Weights of a small GPT-style language model, trained from scratch on English Wikipedia.
Size: 16 layers, 15 heads of 32 (1 for keys and values), 20.6M parameters.
Architecture: untied embeddings, attention and MLP in parallel.
Training: 317M tokens, 4834 steps.
MLP neurons of a small language model. Each row is named by its layer, matrix (gate and up: input weights; down: output weights) and neuron, and shows model dimensions 64-255. Each number is 500 + 40 x the weight over its row's rms, rounded and kept within 0 to 999. Numbers have three digits each. A neuron's up and down rows have the sign that makes its largest values positive.
After each neuron's rows, "fires in" lists the words (lower case) most often at its 100 highest values on Wikipedia text that the model never trained on; "fires before" lists the tokens most often just after its 100 highest values on Wikipedia text that the model never trained on.

L8.gate810:524533433506536562515471500454444517508553500494419566529505475478490421509471404498534494514543466575518572517511516475494531488490533482457471452438540442458505559536511522545450495525534517513567521488567499525497526536479487371502480533487521504528440525478427489463412598502493503558519532421492472466466558543483442489485533554441428476488518454530538546436490528552492499505410504435471505543495469514466479523440474505487482518537527521549517479491524585539527461600507485517536443584524519526509553474544468508581509495511505577542549479493446511568476525457462484482
L8.up810:578545544529452503523560515545507513385438535512496521498483454498555457508517540453428548513435566450494502477474421521471445462503528521435570476468478535477459488463536485551508513503487461493514474528491478480485467402528488506499576501485444519496433503556487492468463455460468508480398521476490452508423509442514494579559564475503478527476439468469478487513524476518499479582476449476487480485443492429532537481533523507545528482493459521529449469519492494578416489553479514464538509577505520400484485475588474425498561527517542514545540486516514557487544522500532456391
L8.down810:432469487513519522430494473491519470516517453473596521586480505486506538502491526526553469471493568534531479538512546515463503474517469483611480566560536466536530528512511453464539458572503504567439422535479501505497550516504467490433462487568546528445547513469457443470466475507503587464563511552479493533576488523466525418417488494436495489471615540495497443486477469417561518497486537485478501476501494607470482527461476433518478496506554473475527478470457502465511516495512464522489513381528501529417508519460495586495505519486454509523489486491499434479497504504483492521
fires in: "0", "00", "000"
fires before: "0", ";", " |", " L", " P"

L12.gate689:546552483484473509489543484441509409560501528474467431553522480458499511479498589459421432508511530521467576538523549511533485482471518498468469557498513441515535528498543504468476574496501464485539533487517466490517502554448500526452425496499542607512455471539469497457501531580495530419547576463478451469540519518570460440503498517496461467506463440572479431500501499414532541421507481541539484473444518572468516551512479533538468499546497476541520495482516448485492444458518549566545475457559504453429491522484426490539445543494487516487551446504511472460528543530458475517
L12.up689:542431472485501474439523440461494439574470533461527440410529472500462564449529566497459397543564441547448549496463447465528539478480479449496533552467473452494450466429519560532476544570516496474402534533468440580510487560489509444485532451498514537432544497485505558492509485417467527496500581454545491464586446600577462468471552456471531507495537487501429495478457440510497554546503542492489494516494510553510460572576441484480534558507474464493542456457546459500489488497517498520528540484469518517500476505484474464564532547438512533490481506475479522411510518535440533530
L12.down689:484533524529440485537483525475526512578484429482487474550412452497503520534441492526514452437434543490494516485531453458497534525484493490578477498479522517457521581530535456549481547468573495452468489546486561424484566451523561395474465487468491450496560441515490461473483497532511513526452473434415504551468486551467469544412411615523479530487504495494509484507534553499525549462475465479473563502426486545508530580445481486494516461596487511510534478441525478506459495507539572541507417565525487462519455516507496459544569530505478558527498440709548514498504512481520470553
fires in: "of", "flipped", "through"
fires before: " the", "ed", " a"

L9.gate622:414565512500404525490582493529522501528452553486550505532479510492492500542436520540543501532460535501522579537550555594538545476487598538532504505548470494517464543501461525477499504521526522546419515487451511474432459535535514488517518491517425504539530461488438481454392509572499489544479544401498479535452552496499518544472514502492519461541530415527553516497508469495521514507495465537457476414428511486445490510448547435501518458534478493468529508561519470531512465556458492530483499550495482476430513485583495596540520622473469544502532571491544606527471544470465499510
L9.up622:502483531527470448532382457449501448537434470487488493506500502523514558452452495540511522493467499440516505542526448493429485525543436510506450508455527464494501518574500508492460568527492502499524498499501537436517457501455482435491405445501520446463541524551528481468464451435454532485467561605503432536482500424532450447474528506466495550506448438600559492512473490514541367472505460526541548500514446515471524499506550519453446480541432451512406545456445562546457509493511548502481522559560456515483447482553442517494451539437469508414564535538585542553475475521536486499
L9.down622:449515481483517542489571511491522557490376483489561529493504448560434594536474541453531435570474413479521550493507518525531533479516552521497548527555497456483472574494470537476481536475500536509388435468520473467491487537534486458543555540515462499494469431435434499416415435537532529534473483507412499537473496499489498489506411472543467446447547479457527522502533469553526533548489489483448503437527558498498498512433480486496557439472536546506544490508520479518487511540473475478517506462490509523514508501489484567516509566428508542537476492430487492520566526436485547539
fires in: "000", "00", "30", "to"
fires before: "0", " P", " ", "\n\n", " p"

L8.gate43:533535508568486445497463430507417559510463560503494528486527496479538416513423504572549530480468533551506422499489571524504489462506425550507422523621493426525476494493525469485537517536507472549522522446553491408446504474495470540533555496531421467472532548455449490533541535465509504454532458466502520480597483493490487507459478491499578512542505538530527495497463475504518534523493494497495572516569486553564451528499535539541557564496464503507517519488447538550529503508500522516528466520448554470486489490494551510491426537497460500459564532493464542536465510525497571521
L8.up43:525501500462552441536464428540494566417469537483471547449465481464553474456403527476506579495568533476520498549436478503477541509474509482457475487484471456414451505435484551503545542462499458538557545454547434442438481510517483523500446513493510570507497440504484498551443503439469489462512518454496508500489529492479480503581462476494529470456450545530530553500487522485461539499486514580488520465440450526523519409478544525548511472443469491488485421435501491541495544433536453446550466591475495491493509520492479471544476468502476564462485507524512516510470481540650543501
L8.down43:544541499487492559543495475494498467456488492520440463468598506517525440449483520528455516499447569489454494543362546517555508461473461468543434463503452441490502501516502527552473485528550480498530506547521464544517499392561459513499500472474524499492561520520522540461511451463494558525543515451470481525499466511509489515580539503516574430508502525508483495535470473584458502494482528526439474560539495457490566555477507517524542514438500551589547449496500487469520451491487452402472432448506540494472499567441487520503495407559538534506449492537524487514556506561401478494
fires in: "november", "by", "january", "1978", "april", "february"
fires before: " ", "9", "5"

L8.gate831:530471518584489520462495422561512547457508529508451478494442462488526423565498577480423452502493500491505463507468468504492437507430556534503504485520559575542515477503462455520528488539471617552549522502572517471454450519552547543492485492566526457436545513457502452508481461467490473534501481489438533498528452515515460532533502509495515554519502500486461426542471461521510393555514471500478526495456475474491528458446487458468590526453482531441551477535482497502522558522461512509491517507533549422444402490462540448382480517492466494520487471466505437508549477455581484444
L8.up831:487467544556462523534500443561513436475522461497434478500501431592470518558485568514456493485493506495509526517491495490507527540522505471487482476478585600547448567508483482453542532522451508590497472471469443518472486497528500502505540449530563509475503482516438475454489462414402492437516501491478532483502511465515508476517500527495528609473414585483553440527497466527430449454497532511544549517441515493451587537445431485507506438481480495445466419427515450471448569592459472491508531489424477488547500470452531478483522512566419543464469529513532458558464486414532437500
L8.down831:438470538471512438464502457430483436505531397417477514512533528540511494516496435501543499464528466456539451430462442456575541528575459507495469503478510466458451481487570598452516544476517481501448489485461517505515449544469468506476460537468477468499451477542448511531468491519459489378482487494544481416487470551491487480543452485493510446497546531495564481509489508515481483522450455479549432509581494478571494488548474542529447588570490480582536455481569531496533506492505462530491510468475445506517504506493496505532495528584534520591536467597520506573495571534460490560
fires in: "2004", "2002", "2001", "2005", "2008", "2000"
fires before: "1", "4", "2", "0", "8", "9"

L5.gate300:481413489506446486362449527427530442494531455484503433536543460466526526478514497551480495583535429533445509543575504538564503503486496463480464444523400486457483453505464461493484504488406525502500502524489514575492448493515581498484462559469507548462473509511522468418533475510517480579488495456457499429532458580474476503471519515501520532502563510556476499495442488547488519459462519581525603545506527519487516488515469538491496490535516530451480475472449507487444505531425450562501467503567538525548498497532577512482479570490482473517482485498535400562544484560513508515
L5.up300:489493458493417484502464490425518563498508564583537510496433539485549486521507516609557538475518552495504501549561477439545457582533535452514537491543495462551477506505487507506471538508505500490544491485528475486465478487492486520524515524501504428494493525522432516518509486448577553531421474428508523522496535491504519464478582614518465534537523469469492540577459499511494557522517536440489474508468482467476539466451547410524495530443519528563433568454452519510482529478555509484525583450465506509488489458519492526480533486546421466476465519473482468528480534572522461408
L5.down300:523510401487519498449435441412557484529527448477456477485499505459470508562438530477477575540525456548420497490518495503521514498467477433440552520551492486530533472565531566446529477435531462553459483474512464547487488499533453530482559514497554505466520463549477525575538479501537565562433485475505487450531514495475526484474498492430455496395517470478511533581549558473505501556447482540461486553525484549556519520467496485542514465481441531467502496546497492562586553442460429474465484513563542474500486574540517451443523548496452480486568545549471474437506491494506497509
fires in: "2022", "2023", "2020", "2024"
fires before: "2", "3", "0", "4", "1", "5"

L7.gate745:520537504602518512447608464468475562465540499493461508476434523416512431504458517500425416562529458513501484456472568508509582444475504484467539441520461436471414502468464544465507490399453480526477480480504519493428546536470503526490467471480481508524448507571399503458459524494432582568541485472460498504500492487446536521530462490455501481496491509440598509500502569527512550531464497516409423523478460428482503519501454509554520509530477477448537506541493446560514503498490472546499508523577490508499510493520438473563461584504452537495531445469457590514483492477514510473
L7.up745:525510494534476533458537514417465533467560448477582521418551481420530521564514466514512495542525500489469484523501487524471449508462529526529531443507477500498457429547425522531478495477526456440421448463479532537468507473558516426505427412524513449516527550530489483458530550495498514464438524475432471531477505505479508480423525467480471560479478528474516400606526529535550478514508518470423512516515461482517471454536484481523482469481518385491498592503403533556473494506411545548543509537503548532460491543565446480538492489463492456552511478510521511485485444497520473485
L7.down745:516526569474532539500454485543490486469494580466481487533496585474513533480419533479472456463474419544552462481462493501545541439517506490491436470409523480450517516459487451584485548496491452431557544524522449470483504539424515484431439505448469490526552511504550486500499464475470474559516471437477534516521516465430495445587424510577496474512538453458463559451540455556401479462440464455499510472460584462454536577546519485495448493501447478498437405572511488516511562455521436498469505516525509483569519492419540457465451499503494493458527472508499495485517536479480554515
fires in: "january", "december", "july", "august", "september", "february"
fires before: " "

L2.gate695:531457526506497447506441510560512493487513530501591478452465452491533471429466502505487524546478525505471528526567564489473553500482433473495511571491491569571498441531536501561473454453525536395521539536498569477536447486548593462524482555536509466507570482494465469537503453461476542445435536487485490482464516525484519559444575464505525483513433556546519489531405439459504522528532489477505492506425481585521533519505492488471513527530471491483490515496509502518536519505442487464504509521534617449517506555550481477439513488483463526542531458454463502445551561527556602465
L2.up695:501456456500527505498506503510452439495538472514535524515462453532439561525550492490555426511476494536526459464515436470551451488520515484497449493526511546482533563528543484524572432521489510492497491481530501560458517446481513562496429511542535599406482552507519487588534544467519493472536515553459489468525486444481503474441484572520513536501467533494502551481535451470538459493509508496603510544478555506440513433476469478467522493460547509551428596573515537467499576494532483475529448547486457572455444566429481543544436526493527387490536538509463436500494434551459460509
L2.down695:544482473454514529480549530489441424477537474524533524515462468528440535531543480478521433505503490519549444487503455512555491467511529483512491463519503581477505542533537500526514466546483510506513518483576456575454507445459507580467430512540522612433464593514546491575530562450509477483550520545478464460511475432489466450456462551513516532503453526475529513495585479508523463482512517523596497523495551482454517409457466451460495501467543489546424574559505520487489563514555480486521470548500431599455415521449452539543435495480508413524577568508453439505490442573441431476
fires in: "same", "2023", "2015", "2022", "2014", "2013"
fires before: "1", "2", " year", "0", " name", " time"

L9.gate657:516546518485530486443538489500471511494567508500443508534479455474476490433475494546498511534506511564500486468486473488406492501458454473511493497471484526456560515456592504553504410468551489504532573531573470430423465481544519457488552519562454497455532434453506460538500536519595533534533481493492497467489511487517485459498511494532481494475534487444456514460475464501491458532505473453440512501524487482443453551486508495490526469524451414538466518487444511588504417462519525459477515489471513459462529497449508582554456586530453417443520414528477454533489596531503480456
L9.up657:460594458453519485440483540490501518521444485498504510536539568531493558545510533550505515527491431543555464448582538426486540453534504492482461523524516454454464480532447474469424566509513464507514493487473434421514539462495488524527491484523408497393430514512503509503482543477514537490472457452477537466550489539446534483460560518505518539507514507502517482510447479510557471570538499516505393479568497473544523493498544479492473547530454494512535505592469505493488542490483475517598512496504452465515475525475490481450546515527529600484582480539444539483535484480562406532
L9.down657:496421503474465530529458534531462499507495433442541503496480541440505472424523497486593441422477489471497529591492485474523589561468492496521531457554514484550512507522558526537535480505480539486507490502485581500472603520416480570494532499530516582499484565472554529438473564458376520508493421466519483539546526498493489593483533508495539509498493589530493446498498505558522503492512516513521548469474477573475412477539449517435521491476494557447435449494465472483542508572481510447453483531481507449548418524471552529514484396523524494487577532493502488524455474487471519487
fires in: "january", "the", "june", "september", "july", "april"
fires before: " ", " |"

L8.gate803:490454564508474490519512520519478467508517492455460500442571514474530554431522542539540460501543397507545474492535492512405437504503422545498491547533456560508519537466541515507501553446527443467476502492487508515521519499474514458470481463449529530526514442489450514501498477416460473523497501497409474531515418448535536465539436423488499501529426540550458487521563536459531474497546520537490462496522510519467582502497422507489482555416528466536483442524473515486472464557445487443444463546551549489423537482442543484539516477470505540443534525507528537464530565562536543446
L8.up803:443527535452502503474572516572503541499564490479442498461512487465550503463542480436519488515537444492525498403488499522517534441479482499485483510439507427466418606387524521507490543478519503479471535525473469518533502512435461479494483474516485521456443541479511555591464476517486534473567431473494481519505489579554463506506505483536488482546555614503475511509464455476528507576496475533501441444508435460548512573491530494474511460413556504464589481542442475500559551453536418504541461539484485538462549476543462536537531511465482504443525473523466531475518534537461479565
L8.down803:541485494486465520438469474475493499552515509467529512454481502450499456498502497509468476510520488556465482510489571493419566479467481461534478521600426445495498440461561477487498566612488479542532462505501505449478469486465503448486518507567402434482473491495435499505538492473508531510500495429440450524472485495498513487566477452516525456557551560463523429551512489542489454558524506463493480502464548504487519516546525469498549469513511459598542462593479461532486478459458500537456410526529467467434608489491523533490464537543572510486440449436508487525504498543523508436
fires in: "january", "february", "july", "november", "september", "december"
fires before: " "

L2.gate253:511513469480408504446474446445478455528538498398485484513539468445539561407507554502479444462559473453462501474548464524459499525584496486469425526520427537486561513512515480491494534559542527396485559522479459491419492485489510474533520551551487515440483481502498551498563479486571553487517514519425491532500483541502516456526497501500508484490499468529561480480532508473476409448494583595505489475529546549443544519473480477454422501541502535533460521580457553515584407524563469569492587479547473561540506449513448588531445507491401491537541503490539509482588517516501476544
L2.up253:595528524491431627485461467448481458554566475469501525484501497500475413438479498446523431471582523448484471507520524595419504452507557518475468535513446489452514498572519533461551512488521448474498466446448548491506443495433477441539542481511448518488614517530432534470440533483531560542553462526487452505485542490438576506542449553459427416551517455471494515498503509497521484422465468472524453528523510493441490559480415543485417473548503510535479415519472558575501475439485476535447533486543440542486531495448502543470454527530439500490514499527493524514559498486518465522
L2.down253:532521536491439603532508511455425535534547410525452538472492505579479423466526431457501468491591483529507412581514506499484456448431545492499511462489488463473470472568511538472547506486531414561482437481511543575530497501469460450482536508469464507562552520536462477474456551492485493509546466524550503492542519482524496536571477429398443439508483491481463549495446479556532544510467507459544472562481539462463457542516457598530491453482525428557465396464536510526502530465447504486450473495478453544463482513500468468525520552496462466545517552595515445575480493479509520511
fires in: "9", "49", "19", "29", "900"
fires before: " |", "0", " (", "1", ".", ","

L7.gate37:542495511503390512494443489437553481521542569478510500439464492467482508530437503600471520535492548454487527547508498567465487553539554503511517498498487524532498364515466572542456521529515471523543506477507517425545442485534486528442494514490517466442550467523446435474506524459476593543413524446490481543523554563525547487442557521489475531465507457492529435527539542545530445527495526471464524465533463504462479450422518453518494518524472478528450554541493499520467547492487476569494557487537494498523480425535414515498495554469469542522545496480463500548500470534531465505
L7.up37:477486518487466415501463459521522505424603551570466448492506545507545500491514485532521510446573474596518452493585517445537481550472516481423430572514466507539522504484543512454523457511557546489576508532508557444520458482505524489538476472508567441553476471539526424573479477502569527499418485522462503510477451442548471516482548503589497533458519533518450558543496480515548505455510546490551537520437463461524503496528499489478432500450510541542501493473409516456523533581476483496527490497529559523531433582458517543408600500525474465548489501545529480561545462510591477565
L7.down37:585499524526411576532454497500514505518552517535509560495575511518489486474498509512482504539601484469481570519556535443528435503567522515543511504549530499564528493501529586507456545574504479512557532402575505538518527513511551612482491510493454472540509485627551471472475493453436467482514494489439512445449558497494463537461464500548453500494476482523453455473534488498531436437473507479479489533545480533546497459488499517507539534521483472490483483560523543488495530504482591428552564522499454521550458524576510506540483553487503455484479511432465446449565460541533412494
fires in: "2022", "2023", "2024", "2020", "2021", "2025"
fires before: "2", "3", "4", "0", "1", "5"

L11.gate672:505524559542434468442532582546483564528587589476482490521513546451496538412486530563512432549548506523474460477561496530457506483494491462432502462494523538463482493488486517430458557462503484478479525501516487480494568552442473440565500495523511556526505457417478499496443506486465455551436509464500490533521531458519485525505469477508477566517505573552510483578466432530464520597387523509445445430503499464519502488486471439489447437472514465488459485564512510544476500474535506454515423522495552519513545551504519513467536459482489548514459475451454466547529496512495503537
L11.up672:522477466477500483469453495457488562550548514534526556506491480466536421449472488498524456551505478497479517484438564396501496428531452481580496532513468555498537586473455489521540524452489455534498525505493546540413526500430433436463498513551482568462529507489476485533455552482419431610507510504479515523546527491552528475544468485470493472530492553494517529541486451524486477512464513541474541474501495497534494525527544446519504526465492473488482504490485480564509572459554503452494463583499474535493533508477395487489490508524472495420472500458511561449511536512475464502
L11.down672:504514541545458529457589550484431486517557573456462460464536499438466518389505526606544452474515583478486464468492548509508469507518450471517498467577486514524509567504481570474506579445510538437552513443524561484442557505456449522479549504438478534509441481456470587435512545469498515508509452465482489490505516488481440519606488539528533506504488487544526487482535507506432534483562485556539485503471490454487513493541517456496541471491488517459514414550446491507520529394559511525388370568494498468458594455448570517553581523492470486463446443471512527519522556468490507480
fires in: "february", "january", "september", "december", "october"
fires before: " "

L9.gate298:462435472454485500485430509532580435474472554537425495497526486492478591438509521492468493518478499485466548426520494569538471524531603489523460578504481478528504560479509493493491579488522547540458557492523495495417492527480498498521490538537498417501494574508515457522529493524589484416514521465460500570546498455479463518532505486494494489496479516505519512476475432468551491500519512606485540467472472516494432572481444520518500473522485540442459545591513539501505486466498476536465484439486527526541524501460531512543459485453484466448485496537547501475544513470488544471
L9.up298:508430445540570503477460442492493506553459481555468398514510470444435556466502615528548484482487536433514512478524498482496551582556476484503508544493502450517470556563542529542531563531510577487442537518530512542479560449450458511469412407508473504559527531551505563495535516492535519478513500513464547503498459513445515494518462557497536475519497544555501439515511516449589469452490504521489473526505529525519499520520500442515471477529524518497466558516531553491530468557505445496458513464542509566518488481504512497486437448549514563490496498518438463495510488531448558548
L9.down298:511486551475490422493472514453477470495530506448489501463480485516481509497463522458484479506518425528418568587499411505439551467511547479547529485479456537458504471493519490512459460531527473479574492498481503459417482505506503485554505501483402553528484528505476452523504604526553460565475511472577515502462452397428561446492548529517458523549558457473501550445484516520465502542548528521493495520495437516441512521558550484526432484505443491530568438535516513543475483435507550538470468534451480549494528488489477607431509458487483536521464562563549507530562514566485451557
fires in: "of", "for", "at", "on"
fires before: " the", " a"

L8.gate604:472488576531480523485514421512490469519496562499568581468452529525517506484550501489531472471548496524499433465486483505458567450531453508452514522485450532542475493489555497469541468457497468586498537550465525518520525510539448489568498539568471436530494508452405476522517459528544549469491513448528517465473507476500497370462552430515427431506555524467528522522527499508557478565541506479468559567495502568506587523496579493515588499516469507487509442457424462479490501463474483502479452486508494480471550522534568500497489514537554542489504481471500448511440494593541494448
L8.up604:547468481495536506568467517510542529427503449509540527494486515522533547599445499485497544506513466517547520509443589483520538502478518472512563495478491482518444485476461463480489564503508507494558480497493499486518501518464576517457487473465540551526427499528575484487479474489459456542459479480511563491509457489472408548578497491554550479521508480475440525471415520503514520529503543448506478514480487498479531410484446488563521497501569480485568560508469441499470483489541510410452442505575503511506527528560548446492498537519497633505478520506431442519501482442491521537
L8.down604:455465418507468477498491521493487514540526522497436396551557475546511509536458528513409517451436518505474501496453512508472508489485561462517538464507437477515442526501481503514500558447549479489463547553455465495564424486464563510439486541580395544465459512500499505500478595457512476518513476509536496502457462454574479530542520503467495457439486442500496463497481523523507508486407472544466483485467457536498587461492497514428560483463490522534503458516467531461488423517560437530455474441561552508461488495444540518498519443508498546497483431648541541593519489575505552524
fires in: "2023", "2022", "2014", "2015", "2018", "2016"
fires before: "0"

L5.gate633:561528483522469507512544538453530563478549528507536557532452502488508507526515538485440546521470487539512545538545529537515535555419490478500540550443500523535467518468516504557482467473519507451476493477529529422488521436591464492493534481466587484509518491486485466542455536524557535554398529457440455531510499499448498494473524552528432458487499533446547517542489449518542465540450490499513504536420414494465421509427492498526565499448481448552551553575452536615461434560469463456519492474521522504448449464522438506456509466462494456528447545501431538426546499501479462478
L5.up633:461596485401471521525502434452535479559431478483464514496489499510469556469513482525513488367486560449522481481592458550560511513539540463505446469530526406548522483480487429491461522521472510480567479449511437514506476535429488520514497515530514511535488536549591540451504489453525492469485456534512558550488472560556548546460530474505479518567543526490524583432557502579572520494483560500529539495443493520402473514483506388471479495530512530509470503551489569497459492509564523502491514515510454449519542495555473519432549501470450495497467449511506534475480479482483483522
L5.down633:481449529451508540460479455450561441427541509424514437514480504575553532581520541469506499502426509468451585508454399530458436473508497525563513524521538508553459503451511517508468505481515599467517542516461533511517461490471529485476454526476566500545504524506504490557515526508468451432520514489507521439548442424539480422484479475543553550594580562505464515494450478517487514493500511576524487436497516500494547514491528524471477544548495511472471480468500482395519447447505523496493515451430505520455502518546557514499486450543482430509458459563529477551524446560455472511
fires in: "0", "of", "2"
fires before: ";", " the"

L12.gate50:524496490470463533529503528487503492513515529472462474459462414506470506522518520564502465520477465471466579562553539533497490532507442468490566492517455524529471548549496471530460434440463532507498554453536475477485521498518437543404494480503494511523485523534483493374511570503461453461507534431442440605536478556463610520499476467452509413474511491530514580519512538472474494521442532485464518535473478614518508438497525537534619523431434454450491466589449543510565536482474552469530426523550511464524514529477487532572487506471464473484495514485551496516512514482553493521
L12.up50:491511436554482466490504450472507547538540509506469579467564430505497473468506501530492498546502524451458468521555506496485498486509441518499444543527480577559477503429510540504501428432469441469514498476460502443464474502451471513455535504539492442542538483502465518447451524570514462460535469545429489536501511522495537455502516435482463453506476486479554528565572533480462479497481490515499499478531446488538551499609464519536490505558562489488476462475509508565566538398524554460485464537510540485535471536524465516473552519407415458459477499497423479443460554520544468517
L12.down50:461519455511475515465493445485387520554562554436536438495533523409564507512507472538538492453554518534436472463538520518521438526530495486500432468518452458481472512522456554583539441472516541511480543506414482531503448476468428489481493466461515499516586516510524541462503510507513480477530481525447557499544502492525468487483478515519505523530479464544493517497486456463483526468462626542497511512569503502569498529504540501460464472436488510491490426519512483536540524488539459486527467479575497474530460474427518431463465481542506532522490550681566509540551567505500539577
fires in: "november", "june", "december", "january", "may", "february"
fires before: " "

L7.gate820:555492457460503491534438426470532544481580550577511505527476569437605462509459511580491500499565462494535586488559451560448403512520521506491528537549533512558530485468502486542492568489505490542507534513507562420522520499527526495486454480486526513496540514493516453563531432518464515448427543492475464564470511518446432490435508512518546549539514450493419484491516481466470562494545541485439537435520501544500511391519485480592490549487522493475437567609422517499506527527498523497536460533472548498538504555510464494456441601489433517527561491534494495530542478569543499491
L7.up820:517481549455491509476476521501490485572492489430484534447512503529492568505447545518531495489402538494493475466511531562525573534590552534473446485514468572479512486560435504573502473504524455471470546495469479533453542457537477528449480500572570502469521538520483493485502580515488535515507527512456530545529507467587559470545456536460458500486400503548491436490513496553553478414451464519531559547476502448472534519421512532532482548536496491479470468400482516486461495506477421485566486481488387541568497528490495569504488482598477558476502493502483492443543451525509461517
L7.down820:480415502496512458508552470506473495548532499460468538435480611468534384507562440517569521546530514453447572472480549527512498518504523472515531455472542571456547493580597490522468498569514502529512509435532555483465481500485506620425492534472525519479547568519498482392505491522493511495448502507455488509441494535474502549554437521596541600512518471524576443464515460464438511528559514469531474595524522506605434472520510487546511475526569508474498462515556385460507554488505477527527447528465452441549422536523469447440432571504562544473507536513492490543471511476466427513
fires in: "2004", "2006", "2002", "2005", "2001", "2009"
fires before: "4", "5", "6", "2", "1", "0"

L8.gate203:496482488529508543529477491428558595503565546483481540549539524507457546477547550504445488598589501510490468491530458491544463530516590517531520540513485551491562566422505546501511502561491521507470416429522492525490518490554498539521475500480468507490472481527471490512556448590495511531492538397401518468563474513533544493465492504493410541465550465456421490537519422514517463459470507482508429527472519507435490462459549543492519440517485509494518358450531515499440554512481548456485486547505535537480504559540527452538453500527520444550482513455528464508533519487487508415
L8.up203:480445484453464494440408505469564420494513476479432455482488537439525520461485447552552509521512449540475528507462457470470433483540476439563538504475528486483463442491546450512463552578591465516531484492532560539521443461511459460519486504455598437557569506549472389557533518425529500513521466543491496448528462508512502446507565510485533534501530500523522525547555569514536537489539485496490503560545458548526435486484469544440385558558571460459437512448487536502545489565503492561553547486516537507487387516481551450497425491446491495554462533506502526567513510514490524469
L8.down203:538449529449533538522479445463463503525481554514510517494514523495535511480518624515537549535461504524471493470502523505494433501582512512543521500516489547513482494555541566535522486440441495499461500416512551485494464515477542523454506484519513442470358458513498490513546490497470409581479542465430493477417494534543503522512443507510477443494508491486566539445550433541477502519463555469519521461548536461549492531480513504552481493505555517497551551410535494523527540468493491439430508500506558513496482465554520458561535541514508516526508539441497495498461542510497475500
fires in: "2022", "2023", "2020", "2021", "2024", "2025"
fires before: "2", "3", "0", "1", "4", "5"

L7.gate742:572467433452477496537498542556524493445449551491481481538446437497497509525495543516540496575490413487534520520508442509494506459540512475484556454461478492471483538500493507523471494511435543490474472499511498517526534457472490490477461411482478534481444494497499448492471514485425503473476530464397524574491490520564453486495443412512517504501499536507491450497545398555474437488515477470500615481485514524575519468610508601486570395469462498436540479517556560507493463563449572481523490548468466478512553497385531487573477514513478481552456467476461502414471488450473481525
L7.up742:541518482533517504431470484525574546486497460502532461511447483521507459520453522374574538560509498482491527492526545557547526511500527556473501543575448518572475459618525524492444449525483469548468472462492539498432578560493460495455546509510576531560488559511495468463557583457549553490467492438511493502436528499496515507487483466482472480512561506487412507507522443518491482471465435487527493515509481556491502452488547493519559447450521514425462546538451475435507443538441539485515466545517555500546499541549476516508555547448494514513493438467437528494462447485511460497
L7.down742:497496547553429476497530483497546485491479427518473565477501487510578488489529489536574561506562523555599462468512482482472523525505535525466420434492500428506484484433497471430505509601475586486538458550405496496498500440489473447540466476542454571445471525481491502538492514538513472566478450583537533498503497448546512488510514551556507545490486473527447479507555519511518468471501573454460494546459432399551453519488453500537445563518475521581486525470491496540475477545490553453518491582411486500528445409473460469558558503487495470537537482496512533531607505521480551464
fires in: "0", "2010", "2018", "2021", "2015", "2012"
fires before: "1", " |", "–", "2", "0", ";"

L2.gate672:480597583548456537501499434544413458514454474445505495577539498467549585481544564493531490470548490494465416528539497494427461512507496521502461499585486470503528547468543515488517516518514445467420534491487467484480468555535467442521489483525460473526489536524489542451541492480551542531495524499482491552482536478466484504528429534463497458504505506482535464502505425497499447499452563500532564507590506594498451541497422457483535504530529527522536559522556500466492509503523488591472606420525521508491495497515474530489487452472453568547463473531510499520557522476438412479
L2.up672:523565515466483468517501536506471513498506524498511520490449507492549428456519473485523421488564458443485501482510546425521479542473559510533493546524404499549478458448542531515487487472520577449464439528526493517485549565471488457520452522523455509485472468469450445499547536494634532548496467472521483542479543533550448524457436587444454491495577519521551524468518520427511467467490488551545447527514482498514435470468511554519516510500532543503494527460508473530598492528528492627479542522408526570476497519521486498533471552394526532548430464593578452496476493423493474529
L2.down672:463543493568525546494467458532537540568458400432494467577470498561551545459508568488483542482506423479457414461542494458420446505480501482426533488550470480474506527468472459452511501556499534523403582489539593496486490567506464438484502524504504491513455515540478484440567538489498425517462507411477505449541555461404464507597501539487463438535568493493468459551510437524477475506502533451521486498496572446515555578512477472474513465497510548483560524518499529529539562514502451542492575490481528522449498552490546499501498523504483518507585461590505523530550530467484387553
fires in: "6", "votes", "16", "36"
fires before: " |", "0", " |\n", "5", "."